config.toml
norm_place = "pre"
norm_eps = 1e-05
positions = "rope"
rope_fraction = 1.0
optimizer = "muon_variant"
batch_tokens = [32768, 65536, 131072]
doc_mask = true
train_tokens = 576900000
MLP neurons of a small language model. Each row is named by its layer, matrix (gate and up: input weights) and neuron, and shows model dimensions 400-527. Each number is 500 + 25 x the weight over its row's rms, rounded and kept within 0 to 999. Numbers have three digits each. A neuron's up and down rows have the sign that makes its largest values positive.
A block is one neuron, or neurons of one layer that tend to fire together. After each block is what it responds to, as a language model described it from the Wikipedia text at the highest values.

L2.gate1058:530485512476545472493485538561489452466480520478449485519486479495498488531515520461476504506525510513471511531471448505493493505508470464509493450487507506457523503514517510508481491507515455533462548532514512489498493501460519490544518531513500494529477517466466513478495480482555501486520497467488520501511499562442515472521523489511492491519458516482509484455500514545522519511492
L2.up1058:504476535437498488519471485486524466503471493529465508531489490441495525506501482545517523509530492504500466500485492466475444499473492522472484516531516455504462501500518510509471511469495539508476534555498506515497466513510465528516559556535506462513467492523476485479476437487530478493525500516461504450560514518529476467492498480503484507498478529467507481504539528488512490507512
Description: Wikipedia table structure

L2.gate650:486480510446504491486511520507534485474513509483484496450508556495499527504555500492526473510538492475511522527484549478498519497497490497558526511485503485498503505530510441541558497491421484473526492493535526504457471533517499511519484512484510501496538517531488512473519546509487558480566497527497492528475501491513496532489500535524436479482510464459478489501475478453516478488550
L2.up650:494507433497527550459486474466486513470541494480497465420506509479504470482461481526470452508470470514493500527480470491537508485472487491508510517473519556448463514524488505470517492454532514439541547453501499500523499470481506493488510505506496549513511492549506499535502508484502431486456537527504511521523537500519525518528419485518471484457517486533507516486518570499482503516509
Description: Location prepositions before place

L3.gate3:472512469427497509551488496552590474514471485487524542550505499450465463503471482499474516476498531478465481530503531506494457475495531500449510466510513505518486502516523516471498476518492548473499515501538498483505547527516460530447503492516502501524510497469491469511476490502525505504523516463524521441487487520527479491491497527491497448494487502499477512489515504500485531473533
L3.up3:530520448507495482518498529505478480515460515537461490494483537531487480547520506524526479504506452501526499464505469492539464548476529541493491472533507468519488515520499462507537493520451485507485489510476483511514422489491494459462439497431494443476497548481481481484494476489451468506563518476510452505523522496509471523482518519482533486503527503509457487507519499504497459491494
L3.gate106:456449541544498520488438516449479486464486457514456506515507476494496532511501530518452503465466537494510451485502526506525548451491507491491465530524473521487518530517495523519504491466467488535497538500504458510464521529488508505490510537509533524547494548483520492519488518500464504494532505483523515493491479477497450461488513495453473483515555513486489459510471478523543525543505
L3.up106:520496495528494472499479523516536470469463519508500525477551517432451493497458511515449495480515466478478523510487529503524532492521510465487482513516522516540517505519480502519514484476533534516458562467531491531534502534489477523503502537501508499536482475505499484479520481531481528521527501520488502474511490526514505566499489482526493487532481478511481507534466493527515483472552
L3.gate595:532531492503535501482481545482520525514512524524482488492526531509508493506483468543488492524490451486543492485516463542495484489546483524498539518531487439520469523538523481474530490515507514549466531531541471492489488526492512530486513484522474508497475493474548502460471484493472488486517504467476510495465511498521452487479484458514504490522541521482482534522470534506530480492516
L3.up595:507504510497489529478515464479511494534507485484485480542525484480472462512500483502553488495493499482503477499487493448519488558490515478486463513489481460452472542455512505507494476443504524524455512477479470503448517498534506485518510509550526460492484496539505441483538503493545512526534478505474508451515513455474503498512478505459541550469514490514471516476532516472452479528480
L3.gate1097:542524543503514531502455529528510476492480567518530449543500498455498468522495515519479515528465506502506529480503528488473479534481561509495489503502468505532510491495539465498437558479514492522462489464496507496470476519462506523472516510456493480477491537535483468499522499531468503505520509488475498446493476492478476503470500525491494521507495473484508488436551490475537528496517
L3.up1097:503502500515492539507542521517507514458461498514529522470530524473468508508508426509438533513529467484458476507521499471501468510496495507453486497494511467566503550491473511490484495479533480502516503526471501465469482527528485486492558468491472517502488537475485482483517543482494502528459571496489490476468493495506492491507514523517482546510465500485512552499508520522524491487533
L3.gate1124:495500535476488481481463500485487540477461518455503487525500470453491472517479473484501511507507490466527522540507498480502501545456510475501527483479500511478550544534482475501489473507436491548486492515480490471497496503538456558517531451482464501509497460467487486484481519540426538501520480527492505503447478528510546511492496526535519535518499506551473486486478518502526486526458
L3.up1124:434454512466473509542487492496505519487499523501494492477487501499476476502498444495511510489476538494469539539519432491495455501466513485497522492527443531476516523556498504492488502500476479500486480491471513480532511524525411482502516509459482500514455509470480498511546426507446481457494486515485515544480482522462491483525512554497504507524460500519530510536471486512533456519490
L3.gate1249:492501461496456532505558516448485520488500547521517496525517522503515491512475464507499508540482521504453517506499496477498534480457466491490481503438472497468506498506545515444457450509489504499541505525491521515523512499507462488461540490477533472466447488494501522512517510494482484485471492487494513481516472546490462486499487536532505496534550490547526503474518540530555480515496
L3.up1249:511524465514482504493501487517523488470499447463490496506532500470567549522444480471477516547475510497497491517530479460453520496475535494484496508483485477446502528487541493494505482466497489497484511506550511533519493505495497514446525513521495522474462474501494477523491497506507480508494509491514517472492505490511465447493477501509520514495522507504459524499508510546524510504467
L3.gate1278:513510520484512534476508513512528470430457498526476497448523509480502447505516495475500520478520511536489479499508508507540469450511514524528485474511498503439452523510494507528497487489503487502505532502514490468464469500460513512535477483491497501497475501512488497477559515508520553533490478463524452490517480496513488486487504485475475551513449494444475509508493481543492477518473
L3.up1278:501510472549544513531525535481509521468532467460435480485472525482493472505548522502474485528507482515480581517485515501525497503517530517526526470495509476493498502505442488496559491491534533491483555465527505482507477517497506482518476473536509523458508502516522448475521506517511515476502503502522494509494480489485474483498461504500464527497497511519505511533491535480490464451491
L3.gate2282:516444509499546553523479534498519499494508503514525479500526528483490509479490510510510484529537502474493525503527470473517488508490484511518498500474491520520505534521555505529494538477558507487526501511460468539479495488510471507484523525490511511462486499462518467469549474524473526487499489441518504517517479511479529477500458473527496514516526536539507504462528479556522500470533
L3.up2282:503491479522468482479466505500495543502498510545450460500486538487538536519488491530446478470501522515505484518469487490476511470516508464494505514501508532475485519467481535492493484503523448484457491492494529514469512513480496521485509468507554516488521502488520509491489524516494536523553504483484510525525533539519466465520512492505484479512495481519499516489483498519508494537502
Description: Statistical table boilerplate

L5.gate27:519483534470492469488531520471476501480533493568507481505490520508506502511509500493450461518511500510491487467493494496560475468531495489479518539494535503533531483475551502493480527473514524490472511533494528523483461532522500553468508465502504485470511460477490450540469523486510540477492538495461482521475535511483497486486446504547447475444468458511468478489488493500482533514515
L5.up27:482510498461529465479499484501476495543506517509491460536544484491486510501431531491489481469534503496499485506462479537510516488490480542542504534497472485494482508534574477508510523524532518453512494499504489496491478515475489457482497468515550497512421468520497514488476557518478506471479541522521515522492483507479471483564511462505507476482481503494507511539489489530482522448504
L5.gate288:484511507488546478468498514475533461494485544503505489518523449495504480497462511538500496542490494502527452487500513501489449462525506501511470488475470513495483477502494475487484470488504476484516490523491522504483478469475506503459526528511514493515495475543550489495506488534489541478518455497543490500502498488513502476514508503537497494537498523477498488500448429493470490458443
L5.up288:500514485536502506536455500514477491491488505463493526480486479484488496545424508537519489532461493498523516488493502568475493463532519504504493473498484530481469460475529453549498473548492450515512445481473462524543489464506509514485484497548524504504476489473477511495523481512443501482522506556535463486481499515464522546523489526489478503508463479463458529515501477486512529458514
L5.gate381:509492522528478478536479479487496496502526502511504472520493482515537489539474502506461513496501545509477504495485511506474481473560530523539513491497480516506510484541521470436529520523496499520485499515465495531527474446530487498489505481505506479522476453542516479493468479500524468502490488546502507510453471478502500474550476466568497459476475512568463512511490520424478492487530
L5.up381:495504470462505488525520498479492547530488503512495539447494508473545480499491478536528479493513522467518502512502478517479483460493535528480503532480474469521464478484564494493527489506564538470551517496542488482501473500502496515494546518504535457521492511492456507496525515485519546490469503474472495520475528502482433494581481497502468495495517507479533494502474536529522530475486
L5.gate511:503519502515480546528529516519475530496449526519493484506505460523495507484483466495472488507539468495458510460558499483506575477508497499501519527491505486554476510446510489436475508490560535497515523486511514516468432499490498504476521505431520520480523519508484511458487485526520504506518483467513476517504485534479452509514526501518484522498529508514493502475502497497535493503493
L5.up511:499504505546507474506502484500479485512489484484457498474471440483492533493487489512463500551486504526475561488507518477486487481494494517508505511512507503495486477455523492489482464498534496484521455515517491527531486473523500471510499467482518522485481455508498499498515467546483496500453554491487496476526513480512496487492433498471509486509510477496520551478452471543516505502494
L5.gate666:477447482433527489521481494483515494463495469543480563499486451531494525483547496483491492571518485477520463486499495471499511483522516490460547515514499515520502473492550523489501504465510495522588443492489507471489471484512512545504517532542507468504540548530512504480475533527477483509483448528532473507478561457558493522496492471521514491505516500523510486492489507488495518519509
L5.up666:548505467487511460526509534480472459489517523499513515487524468458512520501505498493552481474502495491499470473490453468522460491534528510509518487510506517509502499491529501520503478476511482498559574496514515537515492496505510512442509487461500481480531492502500501484483502540523481463502473511520479522504499503523517471496477489530487482519512525526491529433489509513531494541469
L5.gate1068:519522522544507487534524506487489489507491494481480503500515459558497460468470477510480527508533518527476502510506450511510505481502510499525488500526505473522483498507476475496540511491519469492508518536494521485495521486540498504504467490498493475481448531489481536462481504502487442501485478541485515477494469535473483488538549498492494540504496540490508485480460511489499476456469
L5.up1068:521532504515546503540500499503486512488467543483486523545480453463488471511430513486493462544517544556514537488453486471510513509508492532514523511493468483472537483516525491490524481471543496483523480494505483536506483515527494558466505544518523517499485539496476516535463509481510505475493483541485492540506485541494467501514545494524513538509524510516498541496483484474553505471479
L5.gate1993:489515524502490474538452531514490473492507470487467501489512481516473491495481472471484504523528537471525547467485498540535531509507511537497477527523485491478492474527491469512543528517491502479448499467468491549493482480526491537470501472510521515476514499494466517534456539527510521474503470478481507483466512469480494521495491528537471515495509496529498492452444514505528493503528
L5.up1993:502505511541480521448481521501505486472522527521445491481547497455484497480460472510439468509509528499511499484477561545529519478521543508485493496544503447525490508487521489513442529503500477484528478495488466528465517526479518542481506488501503491469497500511508507507512532469517517465488486513516531513490499500499503523510499531515473497477478484504484529522519495485511501533468
L5.gate1996:509444489477484540507493517463490504498534524531488496503518524489505518512495492477520530460494538503460478510492479489481479430483517494538526503532456545517455465502477500479526473512518508535471487486505522493523483452493501461482496495492486469514517505531517540515484553459517525496524466504532490493540493497492518536503467488541470504469517511511451476477518482472510451512503
L5.up1996:539503524520507468496546491456509523479517519494546532506504486433491519501501489478463488495482495505511497488458460536501493474515487518485480490514436471461537468487526534513496474552470502506519490513514492506460479497488507530444513463549491509511525550536510463475472501510516510512448525525498494463476508499500475525482477526517475512549513482522483496519482495464462554496507
Description: Place-name slot

L5.gate157:438526485477487483464525474502543461478435529471504472526495497497511518538495476524485506515532488533504527493480488523508523501527519477537520512478507456562513517506487508470475523548510547544421489495522477489470470510492461510486503512498494526468512473487475472479481518489507489522499535485495500470545528488500467493490505542501493548507496536506524501491476487510543454505509
L5.up157:524470474494504509462468470500439469499530454532547475486498501462498475493472495475494487473478490480511496517478490452474528517506473465479563534492527545550503495515518498533489512533486509502500541526504514463518485521483498482504537511463512458510545521518554515467464468494511468488487482516499529477502470533510507519431559502509484509494536484504472480518527497546509527532492
L5.gate530:483489538504511475458501503518495456492484520493460483528481499474562493496459463493474499515483463502513497467502509481500520520482462460498546523543520524476504541517511495508538524476519484497492502515481468497494472524494521507477499508498522482482516519519493463516511529501503487481467492500508510479522514506491477549494488541479490502460453466488440495535546492518559507502457
L5.up530:520444502497495543495476468518499493478499555500465490485524526495441488542467533541537475510464474457444472503469526512489486460510481482526514504539486527485511547509508508514493526503556542471499484478484501447495513480510492494523527506497568508461498527481500506514507515466514500512508515440529509453527468520500469512485536462474484522510508485527473503484515493500494458511470
L5.gate545:485478517481507464495503506470521519495476516476540522522509504473490460510494508514508527485524505491500523498534469529483498481483467507481483514498558496448482514529495477490485474501481478528512565474490522455486487521482513480502530502480470499470526511485523447526520462475504461480477517469527479504563549563430502531501485461525514507512533490509458458518473482459563548525497
L5.up545:488506489495541459554476489505481481504460530510478551514527507510465549529503514531514518498438492517525554499483459542493531554496525514490518526455508480436533456492532515494506529550500497507481512518498532484476484519525485509466469505476473498437497488491552504503511516489518543495492505506508464461491493474484484492531503506458545490490499476495512410511501490488445497514501
L5.gate584:533476479489499486487461530492487495493525526496474463516476503464500506470485487510459525502476491499520465506536498479532516524538549476504500466497517506498510540487482536484514502522504471490472498530474495489472491509502524502478528533532544495521542467492507509475565474466508542498520554505473535485545508497540471466475492490515505501516498489498514487494491475530539528499471
L5.up584:502499487511505502455502509484550521476492555440533508487442521482499545493515518482525503496493487499534520470506459471505526470498476502507479485476504519487507454505491504492519467549457489502501499505483496535507481451540469484488514468524490507426529509481515506495463490534467506496486509489511520449472514519501540510494481514490477478514506478512483523513510445476494525505511
L5.gate1085:506490521505517500474493500525522527532507515506498496553487489506487516472519491546483470505508522486515485498492471453512505489500520490488528482542494511487536538502535503538475498497535493514499551511469514498500522509503480491524492531514507545524504472496478508462532487495501541509475516538541456490527494478466475498476470455481496502492486523486538486488508504568499516504454
L5.up1085:534562513519472512446543546494498471536490480517494465518525548530530483526534505505547489494512525467500484536533465515535515504491511532492445530518490487511500471501502518432470521536518531503453480507487453503521493422510527477463515453500490455502493534492478476445520505486473453491510516488491526504532497489499456520528528444494519502507475482480476497477518494530473480468510
L5.gate1530:505463468503532507497461483488487561532508477481546514529500510552522519491512484464491513496500494485522515502498452577508512527532516469499501488485496494474493571506501499500497485490541486503464498490540509520482488510502469485455505493510464553512477487536511446505512496480488483481500476474473532494454485501492496487485534469535478467469444492525538523480465512515516471520485
L5.up1530:524495530485491501490502518522491559459513491498478502473517500525486516516468467511495464492518533519533522514494520506502510496506472517460467456538485479462478480514524484477493527501503501503534499513476525506479492487507486499516517522566479497507505482483476508504527498516520510461507525527495544478513447472487480483446508532457563520510507504488476513529470490448515523503536
L5.gate1914:521501456502519487453477490509532507504513507541488510472538508514503475496546532519491494466525477467479494500504517494495512513467507462478498458459571510458527520470532507521481539506508488494511512534513580511515487534483501557534488475512474495490494512447449470454478458480502508479545509476532530507486512529538516498506481472547537475508530505520525441483495498463528491472509
L5.up1914:534508485459514488517489553507494489515515440478512511509515522529451508484470513528486569459511487522442471530514487480495510543524531505525472514515506518543505515501521527510498513463534461550492514486498521488424492454480522505525497512516484472552476494508504526507528478503478498466492502474479481454468564525477482484486490482484494465491516509482492445509520489480562485492541
L5.gate2023:509472535528480514501503518486533555542492515472547467503490526498472491535542539541537535504508486520465556498543495495468481502497487471551467507554504488494542499489497465504494540489478468515487501502492482507481435495486502488485507482514520497511527489508481466480493474491463481489525540481527494483497534543532520516524489536475484465545500533491516467479477543529469508461488
L5.up2023:522483473471508490498486512469488506503458490483489515483500539515457430526447492524491532489478493519461505549500475500532508506499489514496484513538528492498477501509488488503493513458482495546460480499521533544512525487470481531524538510472491504493540511491472472527483503536448499506517502492520495502466555492501484483510525490474481503503500516524502476463468517501497450516508
Description: Table cell entries

L2.gate1944:445505500487476497478510462477502517518521583485487510486532492488480484477539463491492485511533508561460516496459518516509525447537499527541521501491530486497432470521449492517480460478486479506516499509494499526492474500537492489459516504479507485491518480525485511487526489496486516450438528510519512519497451500483509498513488505498520461541511489463498490489490520489481486533517
L2.up1944:550477518519473534496506496528478523465453480516533539477466481481506434534454497494510504516495478491518484476495483462471489509498535495478478513508488504492445510515489533466517486458500517513475500500498486514440487476491513537462544507528488503523539504500475497484496531523511520488505473456513492532471467493493493503504508483481495496511519500468481513479446479466527503494516
Description: Table header row ends

L3.gate144:526465458459524518486520514565503495504454492489472491480519544492537489477512474505483538495477495480508518499506500492528491500491511514502522503507480517517489472504475457518487533508488546515455489483542510538474527586464511487492521463467464508553502509523506435480511527515504498493506472482499478505539509493499493547492491483511523497504435502530524493508508505488503517523524
L3.up144:541489508443473488504488472535538523485455495506509468505511510457479475473509506482495514456500487520529502481488507485508478511458518495547514520530522482483499497504497489505476498493504477517479527551487502526483501500508504522507499506484489467481488514476455473457473502478494486511544506445513518507488449541511503472447524500509501481509497520544463488503466486500508484499539
L3.gate282:508495560487521494449493484505495490520503500527481462479473547507515510531504524513547494505462511512527492490519498512491484529487483523463522509544523479497488441459472548480473532468475517531447477524493521490502457460499493490531481501497489520473464526518449495493547494480486517520490476513542494485532479539470489484489514478502519523474501519458456514508479512475517507470509
L3.up282:490446502523519507502491503512487527503477443471511514514520551491512465464530494498477489469548487480546496500491545498501483533476537468504497470480512494462495474508501498498505521541481510499465492439455500491508539511515502504513531522491515484485483503459470501507488479514520481501495516514501520520485562474523548524466522525464475480535523496540481468493455460526515516517496
L3.gate353:565485511493488491527495515467476452504449489513438511473487545445504494454487452480474511533504482483512549513487497494525455437480502505508532486539524490474516479507468475485512531542486508539492543524525511471469466490525521462485498513495487482489513527530487496492490502521481502486489506511493457494485591535487504495477527526532481520500483487524456493513485476509539478515500
L3.up353:478498530477492454540547476530537512519492466499507533526517552489487500510493455434468477521499497483491551508509485475510482499509461496494484481525557508493526474498496551498472493523442494473479502490503510445468476492455473525520523519531531494467469510503496494466513460477487505484511538551507480533467475482496526510479487511473498525457488513509493505464505472477517496467493
L3.gate400:524491468508456527487447522485518529447497515521489534468480522524485504503528475511529488528487511460528528493495517482510512560522534457469481468513534527483496508531509479487561529507496521498488487500484537511481487521519527531429464492480516514543484515489527473494520532526502511524470513477521519528530494509444509528500507505498436521518482479494516512480509493492510500494465
L3.up400:534533469528497510542527497474471522472510492469519524511500477499507542510486499493506435495534544506504461544478521471520535534471494525544481528506544456460531492514536487463548529523454516518553521528486505512477510500546503476523481464474540518501475496532462487473516512510463488507528496527508459549523497533493457474450523496550519524499480466451521481454489499497488499489531
L3.gate587:509480469488479464536498510509461516481463498540479525505472482502496543483509537545529505517510506530506507510498518485546450492487506487534508460513516536489498498498516468525483522484515491506470493502476501486507502495485464517474487500546463515520522517506485483469534461482475526496469529491547509497465512544467491486499526510505492513490486514484461490473489532491523535503525
L3.up587:507504557508451484493498474499528487497469462491500474538474486486495498518509504490441532496483520505518485502502490456478505531546533465528486481544501483490429535479492465498496495522469502555463481479502515509484483483483514526489452437517484449503488485517489488479527521527506526483490476491499519474532499534487491469483505484503485476484520530512497476525527467451503519544463
L3.gate621:493520495507500485489511501499531514495502500518507520499533472493532501508505487462464474479506465480530499540426472468499479488457461478499531470471485471510529481537490540469500463500444507484502536495534456492484424551507545524476512491481544493515467509511459475532479484463537476563486482492491492490509470555519516509457510521497475487483503472542492487471510496506530524546521
L3.up621:493499466467517495466486492507509525500457479524522487514512510517533495492481526483453538498508479478464551515473485471473481444489469538487500492481490534485537498537499530498521492469455519527556504505486511491476491520502464485506504515507532503537504510447541461531523528474538514504477508542448509486495541545483488510489508535503505482516475512520511503464486531498504520540513
L3.gate735:492452516493437521481515529516514514464505432509456511531523557488559481505491499525555540490459499471522490529477471432496489495476509515517522475498481482514513480529483539509491534526483488518492523496498513521473490528509474460474508518490530514528488508496518505520507468416499466460524507474507497483505503499527494460524491523483529479471488468531495485497489487537490484510521
L3.up735:518467530520444515507506467533516506454499518448540518506483442521481478456498484523550447559487519503513481460482495497483522500514488498543482493484491536495448549513482506476514540533528476509447510516506491502477511510432483517511514455447504565510514464494477489510479468474478509494508524486454477500518474552503505493523514491526519481506477509501508473457458523485523563493472
L3.gate1157:454526525493471481494462540484499463503467482482501517511515505459478474540467504485502491508462464516500473584474473473512433489449492497504517466508504506470488510547520515510465576514468504488507542534529453494476522552477518532483466495522496519532515513528484517506516503462514495495519492490509498516478496502534506480489485497503461524504456493554505467471505504480456481485505
L3.up1157:447468495501466497495492554476495489493461471507478511494474476507520503503501473535492458533451490477526479513522500491498480562504502492529558536527528524513485481519511503500483554539457570524508541500547551504540517547516489529472479520467459502508436487495477479455461504503491533471508466502526504544551532500440496501529491471480475491493496557502513499489506493492514525473524
Description: Table and infobox field labels

L3.gate497:499515460483496502466523532458492515495562479525512492496558496507478512480510508478453459491528526481503509523544520499495494490511536528530551540480519547513458490517502463511491524494469494485460516534523473513460443490516466513516507483491521467513466484542482538470478503511513515482490511536475501502506503529488532474486490485531505475493492527542488492465489504452523493500537
L3.up497:491556530495480517479525511531511487492502475490508485537519443502481522533520472510493485482505500516514500517494510538525512478482485528524565480496494514503499520473515513468533526495470447493458493530520499525476490526450457491511510507493538471511525525507500512470468514490496498506516521513507476474468525558495496524513475476506491497486511497513469467465487564490447480488513
L3.gate751:494536489488493458544486584497481541477545527505488475490512515555535542478506480523482479541510513475484486507507522518447511501505493483516463510493527469489487506512560496514481537459473458525472464483510499492535522512474478546484525485505462484455531480505479547462472513517529509461490482472558509518440448516478507540508492524476459478459509482480455463527496522498520506501542
L3.up751:532584497508539515514461464494519531462474472487494497485509472471487519489486527462485489461495479495505521544476453500501524503493510448501517483527476523535476512492488482509481471498481508492464469514513490513517537494508512498486454494520490476508490501508494474494499501478550466488491468524511538532527507487478495488504509516487528508505497494531460514502479453528514532475511
L3.gate797:529477495476502471518484503526461520521474526511550544506511517537477465506468515516486505522510482517460517496523490504486535485482514484522544476518504516529455536486494472476492485518487494487507540500541512498513556512518524503478524441486500529479505515492485511449532474480513525498487468509525486483543499527528488486476455497485498512498460521479461530511531452541536514520475
L3.up797:504454489497472511535469524490498489539492529502478512473539483525531491510467509526479475546475509516450512459537493545499536477505505499502467487480481494549479540444534475498509481515483459478474481506530537487490493508526510489484521483493453465462533504502450514439496469502525520479521502493523528481512514476485470536466497420510470452515519529484511528503483519520509529522489
L3.gate1235:479546474472507460519469520501527481526511461532486514500503485482506474445487495505491501509479461478529493538463523548498537491555497494548516500511495523515490515492469558523452515497526505482501529533472468522516486510482498500483535501515522498512518487484493473476461509528475510475547502506469507503483516535514467520474483492486512476462464446543524549479529509501514526487456
L3.up1235:514473510487519509540512514458519493467516472490440463518498493468471488522512521504498449473484481509548479525577465487555489531509505498516523512498467464493473506482511449485529522510499547479478511480471456513521487459455527503544428480528508449487453452563482503511509496509491508474479510542512539475522529485483496502490498490496491477489480494529495454534492499504503509525500
L3.gate1236:559490508495495473489507506489496503541460531544481505495510489524469504518462562560461486524493478526463454555521479441485523513525517507522521484503504515514518527497516505497464462509474472539523554511493521506507490488508463503520499459514471497526513501519502495444469498488536539499531532476482510526470518513500509515450448454490541531486480523483470512462482479469498512480513
L3.up1236:552526528487472484486425532515483509532511535491489500533473525502506517554504469487503503544482466526536510474556510457518504492460527497512528519562535463544469517505565480512489476493465510484499518501526494531504468504534506517487539463510504484497491533524496494449461480539480525411514505516521485494453529544493495492527489486513531553512537516462518500503477463448523518518515
L3.gate1308:449491489427467485528492508506497489500471503502495518443489456503487529492522514510538535509480498501503474506503504521482537488519509522480551490534463507522458476518541484470510534495491491532461498521477539489467531507480539510471455489511482493549488501491452508503505487469543511480535495487513468526463521491473547519452485500479501518522507488455481513473538467499461502490491
L3.up1308:507490531519513524474497524515479482535472545517496464464532519510457500499506470513473480524500489518493483476518530470519555529533502500478463502501524528502454497523493523516492488483510514525469478524523498496494520528487524520491474514491523495550543495520476481513501474500483481481517493437519543490480478516453509496541449507531489472541556487515479495541497508525516504472486
L3.gate1317:494538523485497495489518510487502498463490476518502483530505501463471474484513500482510478509510524492496482465463510473505501517466478487482517487489514578517483492508513440479504474463512501477467520479487520529473478495505503494523500476518508500510499532503492527492437475509493493493478493491514508531533485540500539511516493548536522510480502513533512512486535486481519465552513
L3.up1317:516510506494481507499484563478485493526492471501475499537548490457524497490488473470498485502524519498514484490542487515475482533514527482498547506537507550466480486506484496499503551498486471481501476468514503501484505484498485462518508456514490507490526516471494533476466514529507469472549474499529497499507479520504532495449480534524539477502538486514506502515484450493477506524545
L3.gate2202:479517501490480484498491485484531494541517507503502520500488532491495494502532496513481466509488476492495530461548515506557541474497463491532466470435495523484487492503563491482468527520470481487488482515540505512466503537444519479468514511470474508475513497542534543489568522514502545515500496468497503506496508490459517492480485494531440499519513517542486460560471491498479500467511
L3.up2202:489480532486529477516507488497548523518508466469510516486452516517489505517497475508538449495509498493535513515530515524519525512490494497507495468517515502500458494512505484523518530483468511538485504493495491503491546501507470488485528465496463497557519514495488465441455514513519513422515521481498499537494495546504524521542442514543506498492509462478484494547495518486505526491488
Description: Institution location "at"

L5.gate8:488462545464448446482530471514519492562540440524486455518527489524494488489481543445545477473518504479491475497480532500483542520503519489509500478501486493539512523515485508498506505497501546523522501487483498530508539526477469534518515577495466481502499494495526525454519489493510464509481508530469494538512544492508511483563513458536431529546473495524494518467510488502481493500502
L5.up8:466471475514505486498506464473477531472500517521492495458531532477507525500467480504528505507524499525479504491583513482558516494501488461525540525525512486482499492525499488513517521468507533522501526515471532494508539556482537481496498494495497504505531513524476470518503479513529489472476514495556468500513518469504497525522476468511515479500522491504513581542473495528478471511523
L5.gate122:479491498506462481505494525476485512530476526506467482510509486533524467491482481509507540528514510470472489459535485461494545526432451499514500524509549515458485470508498494506535479471473464498533510523469494515476501467512493487491501475506535494471508508490529507519483512502462460507493517512534510512470484545520529517478504549443500467500491477459519499506484497516538500532514
L5.up122:523486529522492504482506489555533484558467493493496482486494519488535497529481495489498512519533479493486494502531507482510499490562483464485471488513499495540484524517532477497456462485528507506498521511518519542474500531486488469500507516473450517535489494523520502503486505461440468475462532522492532490523456519545513531561430521487532504550496479459525459509480477483552454486490
L5.gate898:530445511496480472492531505488501505504475476511525484479497501492452534486570506512498505512500496491525502475489461456481465512488544469483500518512531512517520515495484498504493510503453508535530532459537511494484496550506518502464517542475503484504486504518448477509483494459467465479468484482541502516477465509482520503537469498516446520490482514513488489531534461517536489518495
L5.up898:477506466464483525506502492499531498522505487547497502522504478501466515440491496527499458532469489490520507501531551438517481456490510514478521526500482512515490518483489487483470508519462548520524521462513512477485531560493475497492488495519474455526514514443493470488511470448520466481470509503514480511471509514522547503470490472490464531455486530528528515510471484496509492463470
L5.gate921:494448498449510496529466491540484485475481530488482462469539487476506516513521474540455491526524526481491525471477512456482445530509504485566450481505542496524513485493463506484482492512486463537477487495472466509561488513498545502509515491523470533458483493470529502457490490480483500466481459501532503510518470505468477482533507493522502503509533508556493446494468507459520504494478
L5.up921:499495494494499491523511480528507489508452507510511511522508482477500504505506489488536491485513487498553490512470497501513490519485502485504555501510475498517458480460519522502514569517524538503469526451546519553546493471507494503467522537523480500504499487487526475470501470496536529509471495501473479492517529518523504480503494488444471502487464487541533499470511487502489521515548
L5.gate1098:497503547439447461454494475524464456497489495528460517496480518469485507505428519501482474529497466481557510516478511440510468500473501496487515483516533507470503482487503476473442500462530530522469515515505546513497494497524513507460501474515486531524495533504482519518487490469485492481518476472453495487511478517500559459472523510491462529537484511490429454475445552500507506525538
L5.up1098:497465511461513503481530499525474504530503475513473514504503504516520512516530490471517465520516498534539465458524514503452516498496537522490514518523495521494471430478492525504507458501526526510510535546526514536486525510474525544465469525511504473492495511505489528473505533466462467511497525445464495459491452474507543516532469459509529511517534484515534446513526494454474501543515
L5.gate1290:513525513499481458510504491505529500511499470497484510520465465472488487514522491510484533490495502504479512491489522526504525491516482498496513549524447506527455477497515464545438513498525512498505517436521517502552445524510483481497527474518471542520516484487506509441506461485484465467496489478535501492446474474492498508498521527501417499500486507459524457502484512471505477492532
L5.up1290:510529534487495512511482491520460465503464450494524503531491465468536481472485522504480493484520526498509477438514544505516466526505479469472476508489551498527478510510528461506440475489494465515505512494545554498453487560514507514487469456508467532541517481510496526525543462493479473426498496526491543481496457503483532511537481498500437491496497525535504478465521452468482464484488
L5.gate1519:486494521482479479534470463521546533509506522459491477448495462539496510527545525510456515488455517450501486472474480464518512510518500539496539460533522494485529502525513511514506484513488537457496529532474489471417497538515499501511509521511528480517505474476496480551491497541538484493493467534497493499531503472520483527507495503515486523514495496497493544476529534506533532518507
L5.up1519:524506493485482474542511457487510472472508490463531462460492527536489484509511526498459540520446496459505484482492532483537466539538475532469513478524526510479474515471469495486474468507539489510462479523499485481478487492514486499485494492498507499487507458500464501489524489506509490477483484515554503508529499480470478538551523484497501528533466451511490523511540517491500481502504
L5.gate1732:512516503491493488493476531517499493495486498490505490444495516466511489471550522482499511546517474481534493500506472515516511513511512471523483527489528532467496553433513489558487532516531516481537519479461503497505482518527529513499489510531472525449477539519496499481533472524529458508528482489549555502493477511542498493515532486488527466542530478517521478520525489523492493545508
L5.up1732:489487506486483480480494473556571536506486523496518489452506515484465542500505539511526516501491507484501443535479500527474483523484511527472524486453495500464550506500510512468483525528496487499481482537477463496511535526514496465525454536465470529527485489504479486565480519509556479491527481503532485477520469517485520531478484488533505533498509507498527506487515498467529515472482
Description: Table header ends, subject nouns